{
  "vocab_size": 32768,
  "norm": "rmsnorm",
  "norm_place": "pre",
  "norm_eps": 1e-05,
  "positions": "rope",
  "attn_scale": 0.125,
  "tie_word_embeddings": false,
  "init_std_up": 0.0432,
  "beta1": 0.9,
  "schedule": "wsd",
  "decay_fraction": 1.0,
  "max_steps": 9090,
  "dataset": "wikipedia_en"
}
MLP neurons of a small language model. Each row is named by its layer, matrix (gate and up: input weights) and neuron, and shows model dimensions 208-399. Each number is 128 + 32 x the weight over its row's rms, rounded and kept within 0 to 255. Numbers have three digits each. A neuron's up and down rows have the sign that makes its largest values positive.
After each neuron's rows, "fires in" lists the words (lower case) most often at its 100 highest values on Wikipedia text that the model never trained on.

L6.gate789:183126103186113125141156063154080108162170138160165150098109191154127131148111112101145082156151155092121099113128174110164116110153141151093137112087111079177105120179099102093121120195148094126115060102173144141126194101151090109166134135109121153113171100103151092137148090125138102108074089117106195153123162156148142140145181190107211060098149131148138093099171177106197098108137092150052105122149180074104140113183109136154157153140177175190130131104167147112124111097100107106114186172164090171103109105164101066125123077101179139079172084137134091056093077106127109130
L6.up789:143174121139174105068167114101126119097154179151091081040129163088163140099096106230220108111095201131115109125124065119129095130120125104145090110131122124194123101087131099098117142179152200134084131094153155132051136178106137197176152144136128100163069150129119127084137094121165083121128161147105072111128112154163172083163152090130090181123111110100151078081128099117085149109123130161115136134140104152084102110154131165083044138107098099118165126095135150144132174112131111184121116134129115114167141104130129177122105132120230120121120121130126220068078165099056118128
fires in: "the", "of", "its", "same", "an"

L7.gate545:140095136144156136105134189091161125130116150187112136142221129113130018164078097145087132149141120146082159152122141174126115083145072156120163085123182062098136059169077122093123129092102160173080111153126136156121089163112133161071160141131095218168121123098030125081181151157105099185138093160135189156079113216115152109134121096117151136094137176063174133126185143136154140108131090109117146178133137096071165167141193143158121103106125116112149132121115098123137105092145137204161118136167102151123109169167120171160131127150101125128118130128122097137113131125103175109
L7.up545:129148148130059163106108132146123154133062147099110145096175140121138112087160089121104173130103130119088086106153116101144098065157159139106099125103126138136099160096165074085154120202058084148146156184155107180177131171123096126091202136100076094132128191151138127098080127087128102080113119131096161038134107149190198123182148163146114110122078184151108122130127154070097147166146095131136194099118148127102098126177110108164101115127156109137109156122146130094136159124095161165096147117117074168153138077137127142146100120112108152114160128079086164099140135117129126165
fires in: "the"

L7.gate974:099142114146143109149081150133105084135092123140147135148120091146144127095105111079152184091093081154156167090127159151150072124151074144139176120142100112147085109170039154199151152073132135185121132170122142160115070141119074130078137165077150131108117104104124139093197165128088115113141151210117171111082161161133151141168089165114122085095098133113141104090170096146107112125158171165091152147099097116091172128062211087093123159180126157118087174109138078107100159100076141198119127110133106169141143127108152156111088117128095120058094074125150037133122146125156151104
L7.up974:090167105183105135153071127137139129151144126104118140142097112106115099126112117133110168078163105133117123184122083091060112062147138133155139154186140147138092175154149139142112114137127141150112065166086160057135149184129090164104084106097094139141112110111130100156122125057135193153175118158130089116104095117082140097107201146119151140118173160165107142149121163154114116182138096094110139102150092130136135149139145140063130122123107162084095134078077137112154129103134051106054166087176093106141131075165065095140173102098097188158159121084128103141145113078173068100
fires in: "the", "s", "his"

L4.gate476:153151130148193154110124059139109158148155140140127088110141153151110130130138129106168104128091093170083066107085154156086123115063185121117096073096124144126068147105102146129127097150098162112101138091157120179101118073154118086131173102138099170137095068093110167118172141111158141124123143105107130159139109224092151117188039113112119119131077116149175149146120125154107089132121124111183089106098172150122091144117146146048101114100101141119099184138077161128121156097163096143165156140137148082093131147116127070181122191167115098124171130125163090071072157096112163105
L4.up476:129151142222114135167072122113110180084137113164094070084123159132093130118136143051120146049065153193152151112147105169144139126149103170079105077083148124114075189102136141205098141097196104117105023165124180140132163131147104129145118094169173098103149169123136181149095199095130140164154144128170151135151087102088105114174143177147106084131174103139139141153156117138170128143107127083108119124103117129151141142066165078154150126123162178140156147160046181162110140122101112146113145109186116199113112129048163142153102174128130197125107114139105149130165146130139067148
fires in: "number", "age", "time", "house"

L4.gate471:120084067183125182069110206114150123106073171103123142128183230072177140103135146094122087159135146151096133122151126189132106116107119130070134075126147140088067122105132181191135140103126134167135123165089097079106105102046112124099052158144095122088106097153143137163165083152120100178172134162120143148106098084146176085128164137120124135112150135058103132101155098122096154098162130165090076116082095087159117153136111124121096070103146167177121113120023143134119116121155148179162172146139066184114051103169084097094084093113117118094160129084109137090106130081145164120
L4.up471:133080037202096082102198119192143163135121143119140090096062186107114167125104157135168114147132133087127058118119181132127109099095099134133167183101135143171130169153140122114120125130103102117145148168135157144147129167148137146183116115168126147077166137146130138135182127192146136143121109119146104095172146125147162170135152111087163163184154145100178141094116174120156078084075142185090120146156093125139111135128085134108111110112118106112077176100128052117111111150177175158136164164095175111083105090126113112110127070155034074114192051101123140141147111158134111113
fires in: "as", "name", "renamed", "like"

L3.gate595:088133168134106137106160137128089128120211112127155033185111126121094156131123140073148096103149118076081124142122141068119077123101098148141172197151119102059153134144102116065130131141155111119108131136122138150071110139189112103118130107110069086070181175226110143159067116127129109168112094087146132187175133076165130156103124168160129170184103069176094143093112165107135147120090160117124126146158101080095123141089156199100115142145191089116137115175166090099100139094112151158155100110195107149125146157118125110138090127146148164084112150098202130116097135092100098105
L3.up595:079149157139130134131095106165140105110109117178129149094121134129106160117092031104176093089110136140103086102110182157153131109136097122141098245124125162082205157115113126124123102086090119082146136105158125163095089102097133157151153092142119142110131188124104084129147131189158141070117076096152080111125130171141092136093129164137178113125143148118092163155121072121146115149123166114050137089087123085080099089165146153151141112152150153130159115137177070138119094138144146174054178207172128154094140117098148077102124117196144061175116145142162141126147098166101165160
fires in: "to", "than", "until", "before", "with"

L4.gate838:119118115160064138138120132151128103102107141163139124111078086128102129139150145111178103137085152126164144084104139131110107108130160155072146120144163107148136114086094196163112148171161098089134177122175082150152149117115093114180100185072118140131146126147131125142168099102124074117128077126157135071067104170091115104165057136141132097090096097136144130099137148078187136100146096178098156118141187124114166110126160108086084149140155138163144149098067135119149099111105162176129155114138126117044162071139128134154126159137142151115077082161135166115103138143103105097
L4.up838:118188140210043129156152097096114142108155086154125076176027071136110104163171189093183117108102139104110137110167135116168127133157152179049133137175131097108125097134085203131075101103137114073112146106183159172170185100118114086179084157132098122143147111113091130144141080099123138146135132076133176145135160107139072186121096136105114173140127112119140116079161131161213138090108076121129107117165145199145091062123158161090084148162144077154135144127062089109113158171115119107183121067095163101114149119148172167135084167160160133104128126161128148136093159158110168119
fires in: "only", "just", "about", "approximately"

L3.gate275:160061113139158162191145135119141168138128159152176110082141102087158178117100178106161189069104132087104132110117151113147094165107118186061135142117140087110069151112132098194130128117138114142114110108164127103167172113138112157116093116121121089082175110136119075136142058178136076160077115092134103103127164097149162104075183186120189090151083128172094158085187062131167149116192124157136114101098163081094162101098131195153183115196158144131143067108078124134135097146153187126122124161157120176087092110063095114168183084143102143083171100131134108100181124080181113105
L3.up275:181150162136144134133174134108130098117131124167122061125114134149165117100161137157137150140127085120124156144156083090177117144141090160105142139123135052148140098178117121119109111153159089106120153145163123142168095152058165140159116129102084126094090093147098145161142051195187089093154152110100088137147094188123156117147109101112100092173184156128143174036170109126131160128124135130091181131095131105133134165105139147084111134091128159118107124110122104079184153188147148198179136212093097147111210096216185178156126116136125102126120111138181103145139133112156194204
fires in: "an"

L4.gate287:104145155126084165096118068110182120137116123154153136165129151161147102094141132049141103090141135135171118113138165192132153081148135175058129083082160125125098132104119101091139141168161102084133182160110103127123137056193131135140162139117059190097154081136156145110192097085115136112173102142205139138149093183111192142163075147074206101077142122138180085103137146101141131171144165100072164170151143107094151121090168112111119109111153171153116078164135184110137101094160156110112144174106156083138134158100129090102163121123105120113129177162160114104074168150132119109
L4.up287:132148111130156151140173074107193134128144156139099071152153150089142111124088102127136146056118123134121123135146080150180124140185166168082149149159141103126140074075129137160099105143119083161129155138168172109198144110139115060112158162100158178158104070132101135132113112081116073174154090105137127102137139126141156089170076099094173088110154136093119090139109153122137124118205129101074149138094196129123082151164113150163127161148179141183125085091139165104101142167062130147113147098098115135154088105066147150149109135152053186106076101117192163132120108131138161154
fires in: "just", "about", "almost", "were", "approximately", "nearly"

L7.gate730:158122196139103107084092143183105118061069133089176134121144126128093116152179140153062132127095100094170147112157177095100164125173134136098120137126129129122149090135059170129125138104095108168080160140155124167151124116130058102085169160118103140131084145113098158104152081135115065155151076087163135182140090114098203123136150150132104089118161063132072089126103093118132132110137131112074152123141174116148158144197096158141177099195082083135105136108140149103177114054175148164118152184139100150124122135157082104192156140114118098090144131063079136095149149134135120085
L7.up730:169148174188255102137139057106154198110118122168188079124123123150184168166147184148169152099109132082102145118080131101194150109100148103170100176090149113127162087162103122141140097137095131120166144159122129085121136148090143110114130197122156139169125073112122112122114166139089164160093099122137110150181194102156173166131150105139134126139107168098100083139120152122092135146136128135165095135126115163130111076164101121108114119214066128194194160103096090154116077084096163134173153135125099096186096105112107153142131116137124136083147119093103154055108171159125107113
fires in: "was", "were", "been", "also", "sq"

L4.gate859:110152193145144165173123071190120119113094121203199112138089106134133134121162176113135151072146140150115149110119113157110133109130066135096180141162131089129120156163114104115093213152106151092125149195135152127072112161155119063213094121125145174182175100189064076147123078186181092166130130124135125145173132104074115156132095186160125168114107139139123121145129179103138121151136140132037173138149092129098105082102110116096104131137141143150129145167133037068099160146127177187127179182131156093073101070144137094153167149133086119164104085093104127144104164144175112146
L4.up859:108126140159146061131188128143118105099075113142043145173115094168126209185183189159106108161068111103073159197118143158110108131157113158098108147156133126127186173143105190176175127122157106180112101148151111101097165106133185106174119157131158163113131130141157080118197042086145132135116080072115124172148110120187144126155131086125121127107131118068145172110114151168130147143145126087138145106127117067110109116139102136157045105141159130172066143100187100107144125158094157094168127131088136149099142112134133127076091062126142120085097109156116123141136124133117166179
fires in: "to", "than", "b", "then", "roughly", "co"

L4.gate681:127135121116086090121101146197175117086147152140100159089095166114135133144158185061109068144054152133164115167091120197086139087097154094127129150166127160116108084112155117095095125129133104115134099175166102171107164113166080114168149077085146147066093145157137162054147133115067142124137088118137090099063125131163126158125114109093195161163047075133088130107109128179118117109171136105195077179080138123088127133142180145104153097096146143103157166142119139156087137142162102149116112126126154136083094129117100138096146103086081141160163104139111092105078078094154140089
L4.up681:103129085139087146162171081127109144112157116131121168168119075112123147154092027131129108139134105085106078101140150174181120148170144134129074140156147167110127122123118158086090097167119085095108176145167122199125142140154089164215176079115083101144200100092104051067140145144152164082127100155119114176138183121069148141127156163093141138126174095133155069095124113161208129148106107126171167188173123151159124184105157062115116049163153134147154085153183161108140100185134114113130098071127143094212088106127159100126142109183189164102097168164118154116118144112110111163
fires in: "of", "to", "who", "with"

L6.gate759:183089103099130125152131169176163112134109138132140128113096130107168078117144113147151113060092153158131067091099071125117140099125124151138112164163138177148141103146132194109151100131135113088125170203185120146089102070122097130116129152092116149125119124162090082081155087123167171105107089153146108068054105121116107136120169147092127143103115151163090062103115135147082107086125133142089108070119125145155145119179151123164127079147146134175117149086172117094149123125094174166142188137185100154107140116154120123158150099142140091108166182194138176191109074058105154116
L6.up759:159148097088121090129090152166116123148094140145093147097091134102116162118139037091088125214172162142169090104072175164149131092061212107179165110125103157142094160144180099135163085077051078148149123147131108141103076180152094109108087128091175152126136176112137098093130126110090146095126057111145112120063160152129153168158101120139189156134149166159128182112181146194138153123078102153106102165124071107136128162145142104108092153066160114116102147153157140147138110094085126143109152200118089090095115103129115163102148117088125085117119154154109154116107085119127149127
fires in: "to", "for", "of"

L4.gate819:096108093136137138101109132073120117155140127122115111162153173053129143102112168118119119185137122146118126160144119112170098078088126100132069133112102138108096171173141146092138128152110094101073178163125094139102080099052144093131114111055140116099136114099134118092152145197106127098186157148090100178136144141096137150116152162123116120083097151085134119112133182185111134139123112070132148137093157120111141155076108183082145069152106131084166128138073159151148119065139170185169143147126131160124101040153144142172161169075101119079149131086146104136118122176140154126
L4.up819:135148116119168107114170098158172135144064118143174124158144136102125110156140076104111131117141184114114189125143101149162169143144096069128107161120113133141201143138151144088143113149088136135147146094122157078112137106133141120121073157144154167156208101079159104131073151121114161124188130086162086129205153154135117150138167116163155197133154166159159081136163136153138118106104154133170128169170117174123154137147106113146123054065098090149172161092145194175174139113150165100172122151161127120181118137125156172164086149088119102079129129101200088074136105167097072159
fires in: "is", "as", "was"

L3.gate128:116138106104176089168100111157135178117150129174148068152143142117149100104132145105166133105148177109161112163089161096112200162115091100109098164130117143127083070138181108106165151133160112109103102094202192203150135073129103151112173113118122202077171137125146168132125154149132124137099124132107155104163178116070137110084082050128150158118153142165064148091148173195182087154191140082138088122163143136152149068189164122082172075052086169120115130128090136086124148172171145108084214108154119125085092128154123181144161097135186183143143141125085133166087130083163152147
L3.up128:104097071095101164140118001147160184116150122125142058160152167125104090164074165100155092147206100146138084130110158180130083130101170143087098061092178168061105135127142097160119147143140124116098134084094142156144185104122122143180187201123140093167107136149117138126092131161105177128104154126132134125123074119141111126184109080146145108105097119172107195160133103182138100120158123161209175113127215121095139152156102158098113127106180117138107098123080115171118126122143105121104099162123153146116131144087160137103140080143161121145132137166113181128151151130136117122
fires in: "years", "season", "of", "year", "age", "record"

L4.gate701:100144104172117126182136144133173160073158142178117157121109142080179128084118177100121149140172114161102113128094156109148172052150102137130105096144107110106122154144127151157112163136173101144151195135104147138069125113053103088151121191073118110091107134111124102084078097095115111106160102129108109183134128100150123165118137161163131161135184093128162141173125096116152139170139193091091091101059100148136135150125154089120134090137193131140058093088149145086151130139075111106142123109158106124129089112082123130162086089116050107111150113089149071114091107118183165129
L4.up701:165121147143151107151166099127172140093159196164169068071096083108193147174089140081162179101141190176119092065139165097126147116141155163103146121133181116143142109131112146173179210157113070079178153107143108131127149086081155071173117194084153159141092124099110112153091093155168098144132124167094140149117098119094139146184092056088140099130116128096175163130030139128167081173158051145130123099104172176135135108120068108087046131111110144117044139111149123161110114165158141096093122131195133074124144160127098105092097101133110110185110173167154082107140108101139130105
fires in: "in"

L6.gate825:150119149151090139139124134130086100122118169148137155145101141142155111077150125091144125136120145142119138071162147101108148123081129131139114086138157173168144120147143123131141153123120119092091106152151093192102113147083129123061161129125124158152117128197088071076155049155138101077129145085138087063105135133177160139159177189172174109107096076111114132083146144116148167170121119124101177171123146060100159086161116066180141137166114152099176136112150160131144137131144160140092112206162112165059171106154135108162107066087132103104127104086097102127137125106111110103
L6.up825:140103105101138171046178120081177138083183107127132146077178158089141091171131110128140201089078095136144129161055124087133124137118156116200123145154165116127152134071135122146088105142117100074117178147118151079165113154145143113144104189076183147103140141152089096143094171168137128133141145146079177145124088110124044114112179137194181127148122092126123187190127134152133124167111112128097101093132084125120138110110098124125082187093180157177109149121184102086150089153123220155168172115092115140174111083116157142170102059121127107111136122085116117139193116141199102134
fires in: "as", "made", "into", "to"

L6.gate93:131098170130096122103119126139167116094165121059128074120117177113177155128124154129148097126120085143169127097128065108127143150100146121097100164109117179138141093151172168137126136114176087140102120193147091140088125086125108073129119135178172155070146095179122187100132102153093047123110068114179155103133089156178067103107133126155136171069106126106121095169137126131122129150147104148215139094090133119109100181170106181189121120117090101113081091112106119122137132167166162123125103126098187112138039171104091149094145083137115152118148118105121139188070097123121186112
L6.up93:071114113161171133076069166129112111128108106150158143152139157126140104122070112122143078132073169108180117147170128143092131082117136131145165119133112156119103054148159083069164115074129131168144093166196106052113161149102172181102128125132157163048106183182074071145117140161138177094190082134122141151107144119142115179109145081105146160125167085076169116139141151135121137156099146145109157099148119123180119151161139108110088090098097125113166088170043122189088124139117131173149159131146139095138129130144094093133146122113130122129144123119059138182141138114097093145
fires in: "of", "where", "to", "he", "his", "this"

L3.gate965:161161140115065141150144135191098140067118115071122151100107146176121116191083117088175107177120141123155108067087147093153103125117152122112160139148127182104087122111106178057101168122140141140073151140113134148141136087194121171145154144129143146059157150124108169091149149164068130102141103106142164162119064173060143117167112094079124103123172111150138112189164165133125031098125144084106184139074144091101108095166142137087122130105184124141147193116176132145120093126146096165106122128109166143139144192083139114128137131143100112154115153069132151110087046055123080090
L3.up965:132094120123143090087182110143123150153097143114117145130149122177141079096141080071129109101157130132123094145086094097132135125183125088134126154146136135167103110064189141136105145064097115093112148132125142170110174120106155076155193061132133169204119101135157156087154114082128125162143080106118082073136127093139092173148127121142197114116123193123149104133101114124107145174141118069204192112150097135149124089155140117134147126088117164165107135116145147122139156133129129122125213114125078172153186135113117109155167094103097091129150162117113139150130143155046169172
fires in: "to", "on", "is", "does", "only", "out"

L6.gate432:117147139149143118164157146170077142139128165130153124090152098082101062145116122134108148141167155126193111080199186099089111104105117142088096150096128081121138138167107165203071115088128110137018130134083084122194088136116116095108141195121098126114191157088122106096112133107078125151155096155093188127148128183099151095122142133114144073107095125124068132137154160157106173115123114146130123085080147137104146114122125208148139168175172100143187124174133090148113149069150172163152076074110074179103063137096086176158121145162084148122115084131132102127143136113144100091
L6.up432:139133142109163132147131129148179134139114143077148124103168101125135144161146121168189104159144153117097150139080097113095143178084153091126121123117152106088105187154110117148187156136177094132174148132163086096166103131146137167137151135093113063179109144138183135150113090126173175167143106113116086116084181159128131083148207080118168179121149176175117116114081146189112127133153125113159145143169145117111159172127069149163134145080126146111149078141177094110135109158114133157063122129091135168105141106223096067093175082180178102147166124114042133141103113142047122133
fires in: "the", "los", "san", "women"

L4.gate185:149101076200125128158132143105148146147164189190159098163161100061108141087093132121126132114144196115152137085131098103060159162108150080214116124090128116078151149116107178173136069154095137164122120149180154166172117095143105125106130141128135113142168123118156091088123091105100144138177125132098096154141121174161112084118145064115108110091177090124147074183120186111207135103134179143147145129147176137063098138129123129149137133158101162148131095193153082116093081167143167182141149087184145141094143091136157130097135146153150152106132113144101122157141062093131125093
L4.up185:170133181157094163088165125090100150113123094162196126074128105128136136119143125134121147093173121101141162152094063166193173187163143155153107102152144107067112084094138140182188162073073084129105094091158154098141180187121097147108132125081161147168166107140145151125129154154115113167074146121126129114135165143133125049129127112144130173114184177126177132194123179100137162130053118149119134071142141156129147091088148088162128097150123184140156190096108115119190140175171121121152141157226133158098130122099177144086113100145134136082133116126072161099143117082099142110
fires in: "received", "won", "awarded", "was", "earned"

L4.gate965:137142098146138146166167124148087107110149128127131112131171130050090087119112130096083182160094088147120109109076187136091122099154135130175103089113143167097079100142120195096095136128118125137111100120081132099127102088074152122105109132130100184109116136144135196105119098125131127096129173084176116093091151127107158083111136154158105125076153147095107143190133109141166098102139187112137152138106093107124156142102130128146098136200101150132137131166135158130197074050123144185117142161134177166081110123092106127157058143096131149159158109084102074070102151107113087069
L4.up965:108078130163107171091105158110120105143076132103123153087121155106116141132113108131131116134153163161150137135113075116160198149143129146110072084169125144110142153135159157086149135146107144181185122112134103152103128147122126180122096085130145122142178115141183148084115116129125190104096158134175139104098192129126121105130147084142128097077117189104115086135110144090152110135117091084130148080187118108122110169127133149169159136147150087093091165098148112141126183130109149131140113117156099186093157096135169147094084080106143131085127072155133100143120144162126135087
fires in: "at", "awarded", "named", "awards", "won", "received"

L4.gate763:135134065141109126129181179120090070118159170110094117113145215101115069159172118078093115130149132125113098086144124112041131121055138154149115111139095118138094139096181126101147150115086165100152124113141088144162167131074128131081099135103052118068124089156139108124125063186135124116134110118127087136056106144103076139099178112162130116184129095165122101124102151087155127149162123113071101082084144145076102114108132139068100176130138184080147169138153084170168136100181115122140158112204127097076105161153116105115130098133160090111150171046192062168145065182147116130
L4.up763:140093141113147111087121139123100116128168173090108102142100198136118147106182126129134052111163112087144139151153106054130101123120111104105122129106104115203128091142133131187102083139110092139184126144153132158107173126127169150124087139125125157125119100119175193120129119226144143172066077104138060136159063065196046172090128133111094070130102084166082111107140113116142088109103093148107155056043143131094102189171109168066054138126128156070098158110130097090153141097133152157156133130170132132151099166110086150127159114141112118172153105133061170188112106127127208157
fires in: "as", "there", "to", "with", "b", "within"

L4.gate253:148115118099127079100106144111066100197116119108132132062167153110164109082112129040150101123131146058124130105108109119166095103044115144134139145112122150147088165146156121086114118110109144138088121121162146159123100119115111129133076097064095178090151083195129086154169101109122177129105143115094102111092140111159214122121141151158138143135143053161119122159110096112178136087120136115066087163133119070113160121113079116071118087131159148124118125137115114132097146157207132144103210146167109118122060130119134099108130157085166130150131189113121118100048118156099157109
L4.up253:168101177135121117101165083150156130140084180167125129146136143171105108130156118091155159160129180111160089154134178021091127100147065150121130104174157071081171126147105142084120210116140143124129164119140099115156132119070132096158144122153125148141143153114068107062087121102154145152122169116091173110123070123113096154194119130101131181113150070103159110184119166131140141143111120060130148123100102123115089104113103172190137153123193122123150153077201161109112143161109102121206112127059137105148144189101119107177102124180099157150139116127138126164115077125197144189
fires in: "to", "than", "as", "from", "only", "well"

L7.gate390:179103129165064098156164128153102153102127163107176124226160121114183099096148111123123108131125119084141155102138123159119133142111078153119107151115094088090070125115102148123139132153133106099123125108105116119121113066110099104100089124090110167068140141163154171174165124151072085153116112182123147121128090164105151135125126136210163130139131121200124179107142125131152085151192171122109132136106151091082172093135155152141160093167085159139181158117191120140122119035115153119084190108152140189091132162203073111142099072090174121134108069153149098093139126109059101068
L7.up390:093107111127133135136137079119140126109146130097214118067167130103135100182190110165151104098191166163135100221120115126147109123107165136092073088096108215173145156158141150102156127164148113071110118128137175124106121148137125166090146108093131188121138150152097158142090094168141175093090077124207197146159161163118081129125109083182105098163142158098122133172210199178102162071114083136126105108111114119102130140136141132163131096109107094098117158133125100099162200113128117099152136136087158142150099125137113093115143139178120130120120194144122115178106117166128160105
fires in: "the", "year", "2020", "season", "2011"

L4.gate741:121113074119078088144135197106120157150113148159103126118106107105105150109144195093150107088158152123131110143108151152146156144106138107171110156154121181159168041144141113175120099114130068105101158159134125086123112129138107118165112094079133141108176063140079119106183115122177169109157094125129117126150125098138172147134112138079131197126113096163151114110135155130182137091155163108208125153162181113075098095069178148126133099178102187126149145122128074109115148160107157154171115141196158100111097075090084156155079060114136118124159071166150149189119083101141148115
L4.up741:149143109185186111128075128054106094119128159190193119146160108089121141209095115132110166108118114173137168133091152137106131089166115132135086134101161098155154155122153172145113117130147142134169130188110153079098150165098114184114156096124145154126084116143143145127072169146083106160103119148142147184119112098130166079044184095121090147121114137112170104148113178140126119067120143149151059153145137158085071144153059138151092126159100100080085079112042159055151150127160110196126096122161103131150128194079117096127150160150106179129136085144124134119131064133153171114
fires in: "1", "0", "3", "2"

L6.gate970:147082064122103134143170122186087131121164160125182153176172153101153147079137168121155076137110138158128136115205086211144162145132066152139092112137159131107073135102074131129084130153123141134119118130130071121117084141119127056174093145096127166149154059152086149144149168097113072131115118182131081090133125076102115142164091126126178164102123136149134131080111156098191143107170175152126130167154181127047129124128226127092166165114133159143093086119123158053063135169135114145113103152117118149060135139102101147147152076108149169131142127201152115081120135093104105092
L6.up970:159079125107060145138090146132134147105113136129181119090142114125125159129072068131098145155092091140167115121137116180109141178143094159098169157123135070173140135139113137084144189119145164135115142127124106103174101139137069100149117149115146165151188143130050133118187083136158118100158103157098143103086072139097126169126056117095131117109160113162166148084155106166104172149114140117096119142163106137112151154175178086088112173115155120153149095104142132136107161174112153172188093182073115107146152188169090131137213112099081122131107108205171170140122159151104144105
fires in: "a", "an"

L6.gate205:179087093200138173163127198162124142109098191178137134176146143123097164123120084098144120093118128119081160117127079074117092081099080112180068164186107096088163049139130148149107107190124092147144189145164162104149119091109127125156160180037123084049088080086109052104118137139141150102146136099074138147155099133129106103090149147107165147142117093129135134116096109157161107127111200166137126129082142089099105167186124178141064149087120142163122136054135155127100137149118122157143096106116117128143190178085095098133125080102144098098197110100137086144115145113159153087
L6.up205:130138166164183099113115106117151182163096187148137153136120142146126126165133107169077173097112102134145105182122098095133103083187096120093143144098107117124097085140169153094122092188049169100163094137104172189195171082108108121159150129124127123077151144081141140164112185164096139102158168119045156178100047108163196085185166168098190076118092092127138058109092113173162171156109110177097093121083080123174161126124112147136117062168139119106065159113065131142080121141153116186187062135119066089151130080119123127142109137098165128121177053089141122111127082160155100155
fires in: "in", "into", "entered", "3", "enter", "0"

L7.gate740:075149154127067166149121138138118197088153154138169066149126124057127105118132163111127108162116182134133112129151186126145139183116086076160072141119097130188131113174118201120129150133154153135140140128137176143124100106098101131189106129094091107122085127153109191145134174153139113086149150118117161157113126119164120147095134137100187082134100136156149117090103116122123105158210127133128127116134143146087100123163140138143148099168163156175131135104062133112111160123133067194132127080120129128182109095137133112162141156121119101076139130099136132154072101171158163138
L7.up740:109139141178162138168173185139156163077106135193110121165104113146092115116069175161102162174198199085084148123165145092094130116142103110115107108162122137159128170121109150156119152110071153170120121192182116160067158117156152104084150067171151077112184142119110147106135149156125058131163110147200158170211102078165141147130120106138188123128148115174150094110176148086122138141118112091107213125095107168108130158205130143118078124122057120097127105167125083146077097201152115104171139100197094093109132093099097108140107117141106121113136135095125127154121128138113119169
fires in: "as", "and", "left", "moved"

L3.gate117:176085140149175107156145135121124091152127146162142101166110142152122119118128099070147100108128139165100084107106105155094150148153092130154173179145115127173140072081099150094157175186110086188103183108177132136156118113148095132113092170114132184128139118135152104129200128107130176174079110139145125136163180141093125069135108155140165143131137061134163087110091148108182116154134101176147119139138166118140172143125115138111132177130180121150154165107128086207122138180113179141073195121076142153094103149137115120163140089122135115154179152109122103102089134106093078092
L3.up117:182141100157182108119122143148129147082152157117165134055185227151139137123132132107102068172149104133125137105126132168106104097153126096105133133103172215107125175159088112115076195185111130113163138068083181092139085089115168147166109141097155130118071128120090135103124128121108130072185117139083136131126162170097135102150132204147120080136164112144112144083111132145094125085130126139244160110164115112114074092086126122145133082158064097168122103144123135161128177137147146106132098179162083117151134168120105120133127129148155067113149127090161182117155164113130077095
fires in: "was", "had", "is", "he", "not"

L7.gate585:129151140150143179094150150099101115180126119152185191121165149052128112140104129094123092118087123119051152054127152179115134136077110167110165149104119126099119116115129082124082144117095129166125133115126138116145080098149134046106076188099078139098125148166129111164182106169158095095132121115091129138126151112139130155134146202130169172097126128097083102097178138165174106114140127174071111098085152084116137150114104108085165103078113122123106187143095144199152150060130163125141107207137067103139088129145137084101119085096120130128104109101096070117137061123124150113
L7.up585:073096148104114178110157118157146115151125128121114127100152178093064177123178199180118163091071077156177102139104119108132079176073155115142133169121129087078147135122113154156106171164160102113154153134149141110127115147130097164183077149126120104182169118131117094100085073138153160166099154084121118131109083112133176170150176147141189142137165107087116147121137177144106090091098091162119134139144127101122171114154127106117092189123153189119117116088115104167176157109090107130145113117089080101153101103103191126145126088162107067083205135069155140142092089147077172155
fires in: "as", "named", "or", "to", "now"

L4.gate555:164074124164060127175076113118134113106133125167127127118132150103118103163102142103172129098157156156205063094096091155155132088091164093169173188130124139119170102095154139091149133115096172102118168136141065120096152073089130125109122114059076107095115121078120150079125107107111171100139136119076103114103162138135171137133106129120181179103078099084106094119166180102135113129139115105082094115118177112120164132124119150069156138163178129153140154092112167155105173074169163205111106140147128109135117183090119103146164115127113073120150143055123090096084059148179126056
L4.up555:129104114078127121141141150111133116112137136091140093097100101119129092145142159107118102161179089105078140153108102167187135145113153083158165115206099143099128162139196130132128183124130151114133166096154134064136091175110138132147153132112147084143116160084178154109084126086088152111139165101110097101099110147117118133132093122133208131091113125063188089146142169122125095149091161136155143150147193161178134162093046125095144138108129111073109156114145087196158151100177143117132173108140116132140181152080125129112101160157122054195080142083151138129117103133115127155
fires in: "also", "only", "final"